Part of a small language model's weights.
Size: 13 layers, width 896, 21 heads of 64, MLP 3584 tanh GELU, vocabulary 10319, 155M parameters.
Architecture: LayerNorm before each block, rotary positions, no biases in attention or MLP, tied embeddings, attention and MLP in parallel.
Training: 1064M tokens, 8118 steps.
MLP neurons of a small language model. Each row is named by its layer, matrix (up: input weights) and neuron, and shows model dimensions 688-815. Each number is 128 + 32 x the weight over its row's rms, rounded and kept within 0 to 255. Numbers have three digits each.
After each neuron's rows, "fires after" lists the tokens most often just before its 100 highest values on Wikipedia text that the model never trained on.

L8.up1259:180188129157135098162184123109116052166162130119184101127068131120089153095119133134126136163126145140100124186192118123174125101111086111165073085111085170167181111081159076147092126147130144140104153139097083104115093094124145133076150117155136162132133118151112097087116118119145089112161091084070127094130075155106160137078093138179196131104140119133182184126110136106078134112152
fires after: " |", "|", " "

L8.up3551:098122158051099117130144068146115147120106100157134165162132115130141114078145115139068113123156111153116165096109099147103116104140121121128176146131202152159149137126149183128127140145126107148165093207120066123118153182158118162155191117143132119086138136177103129205082085163140124158156150164108065122138091150162105128147099163153124119171147142094171108140077157115134140139166
fires after: " |", "|", ",", " and", " -", "r"

L8.up2843:154084124143064176141128189173120129093120164098156096180108151195178093110156149109152153123091121132130090192105094151133115165132192132197120107095115120147178175127143118158105051123118144087158127103144162194145108141150099121115106084077104142191144150080126122141109081119168087113155129133112122030125161170134108169056116174130120135117104111155183148136092102093132076108099
fires after: " |"

L8.up3300:190120131092096120131129150124097149093103098121162120118136178142119192089156107174122166112099135144123106099142024146143118105073119104167125156100143203092133162123064117087113133126183158111139141087150105202109155126077096098111221125139139137150130131112141184142096069156118131077161087169135117087092168188170171137168115122085193162140132117113151182192055110089118119138054
fires after: " |", " of", " and"

L8.up2249:120106168091115136099119148115116104208163128147169108141095109087125106120123150152166097116137145136131083152089111147115121206238140096179112158129103115187129175111107149133076102171149126136140189165054166130128152159122142121173099133095179106125124139104121133131125103154135106132110147101149112117061135130160110145124089130094080107150128138171178095158126117108148083154109
fires after: " ", "+", " +", " P", ":"

L8.up442:152116190153125138155091103148126159174144149100107079104100116103127110147154170145087087133145155113150109173087053086115081145111118078135114147133097183113168115135194098110107128130144140144090145150132131170067098203129117147149124112142127083127116145110128115121175140139140147125092150078091144084114103114154133134116164155147114219091057079126075155103116129148143173093186
fires after: " ", " was"

L8.up2004:089089147109081146118114129132113134174140175174185123159123174174148162105153124142184179127136096124180118108135120116098113103154188114137116139154095081143089165133122144100179101143118144139060185125141079135114073146115091031092129079104142171141155145156166175080132171105153158154166136103117170088085127113167132064121114117195174169085090172071096090171152095118171078109075
fires after: " ", "-", "1", "–", "0"

L8.up1210:068079120142100145033133160136185098118076133255121067168107117135183159187153125109144121104212137162137127101122113085165152216124162080150128130111147135116129152108106112129120150142115135116124108079138101145135126113164102126185066128113115099133118110160150127138176172150094097131132157115115111150109095157158154115129137139103122078055126094152116128157136151086151172106124
fires after: " ", ",", "–"

L8.up561:102113130135135129048110172162145194150098160125140114099158070093143132102116137071117114111105138130125107101077132110115053117092141160156117132150107189114202149120096125086100171117098195161131152162146043147171170151105077144137190111155082095129126082147118159075103098071128070121194120078111120133154128157134098058154129117107151150160139084142125149098123175125101140108144
fires after: " ", ",", " al", " ("

L8.up376:125150117170177094140128138116147079122125067205126123120129107109175130148095188102094137132163158176141172058120143125161124151082151173129109090111111171129152097128093148127069151115113123082158105132110143140154111156145108139110158118139220125141161095137162119125151126074068143075148147145198079130165137185105124131089141080109144091047103137093127121188145098166128135118152
fires after: " ", ",", " ("

L8.up1393:070154131105111223107111112118176078097164077187151102135122149099128179132123098110071172123157195133121165035106069168164157198089168111166114101150187221122164138147094109142117152134096182154094126028108073159110099100127138067122123043152147107116111180121146155139180139126146104070161147125096151134212074165112158148086145123095069110117108125083147108141127096128080078107128
fires after: ",", " ", " |"

L8.up73:079115134120145214060127148149149108143109152112124126124131127058164134137131121137161096127147115137109138123144097149143138115123143148189127155093121195145151109152114116132118121121163107111129093190161092108101154159097116091140151104131068147172091138138150087157154135180170159161116108103112089096170151116136119164041107094143154117116165126102108197195104126108151159119154
fires after: " ", ",", " (", "–", ".", " the"

L8.up1874:175074100119156124180096080160153145124121160205181092202132141154147177162103198150131089117118096116082126110170177120143062171118145154086132106103146118066067185181119189176127142124132092071087122088173163124126112120167115058111173036140128153161188103118146126138132094131155092070143154123064095100128103155162172118109135168070140111102185156086119142180104113111128128103093
fires after: ".", ";", ",", " and", " —"

L8.up2962:082089114162078137100125130147167071101129118154116139116119165096117147141105128088162057094144176168057187077101084140167142167159115150124076132144099130118113139080112158177090130119151125155093123119089138160085149113098157114105100102108139097108106088170134114109138056112115099153141136157098131101127090139162126096141121154142132065096125103183100156173158144053099127096167
fires after: " ", ".", ",", "7"

L8.up1091:139116147115186134111135140175108141167123108137088106118149089087096098126148152080140115120143124155137150109108104121201139055102177177125080103120108154119101189076134156092081103151086122170147139154155091161175155102089101181123150143180132140081091139123126152159098155124128080180191067100095115141134134143158165059063127166171147176111095081114096189168090091122153167125098
fires after: " ", " the"

L8.up3491:091226142174121137115148142116129151121149090172071104157088138161170089185123129150103075144140165108203112136111122181165140118113074134153121132133129187154155128099102146129138131150185124161173187139098145115159126149115090167132143133145114097169134130137083123134116103087099048176091162078107165095120062116140117112100108188124162122139146147058152146129108087159135138132142
fires after: " ", ",", ".", " +", ":", " ."

L8.up1452:092110124100168141140090134152089126202098080113158091115102130116104129161088116116160112132130147202117104122137139144074165166085152182152102122088048156105184156068126146116079168078139130109069111126148143088193093089070126081115126164056128129135158086073110110130105066090129138148141130086123124064144093130164134089074148135129179142101100094120173090173117192183094127126140
fires after: " ", " United"

L8.up1003:160113133110116168139113139124112135089100200170129147157100183098171130118135148064086105122130066155103062090103104163150145141122118091149094173179108108140126125104099073137111143177163104163151113111115179133146124128085168107122131085106144188150148078108170152124081081062136136166096117173050133065157052106154121135066149193118141152153144085056086167132106108125152093165115
fires after: " the", " a"

L8.up774:111164109141122088077150125165172154076158157188118166158150135040122142192071125093113089101158169201128136113154097138142129225137172084094180144147130161124091120112181145102043139103140141118105156109154128131120094139109067096160110130095201117111091112134106113159126159155108160152076095126103082150213150151149124092131133153129132065100136096161116125171118152104175070119159
fires after: " ", ","

L8.up1335:154104196075111144147086147144103156132191167164141113113085105083135108159191140161204155117092174108161077142133095112187137141155097100083193164151116177122142147162112057173100097189091088167111169148128090191114131123153062166122092126139142130084041142147144151111111103159155107212183132104116101126099149115156137125114096149116145082099127120120134167093134097107114087166145
fires after: " ", " the", "19", " his"

L8.up757:083102118112075145111124164188175134086152130228125089090135112071093127117108141078096156161184108124126162096098115146196112196147145098218111131142124197083090129097148136122148126153133122119154151119146134135127125134133096158123140093049118161159146120193117131079115092082085125139127124057109106140140170089101155106090118145140120099056172122070101129180135189088159087110072
fires after: " ", ",", "."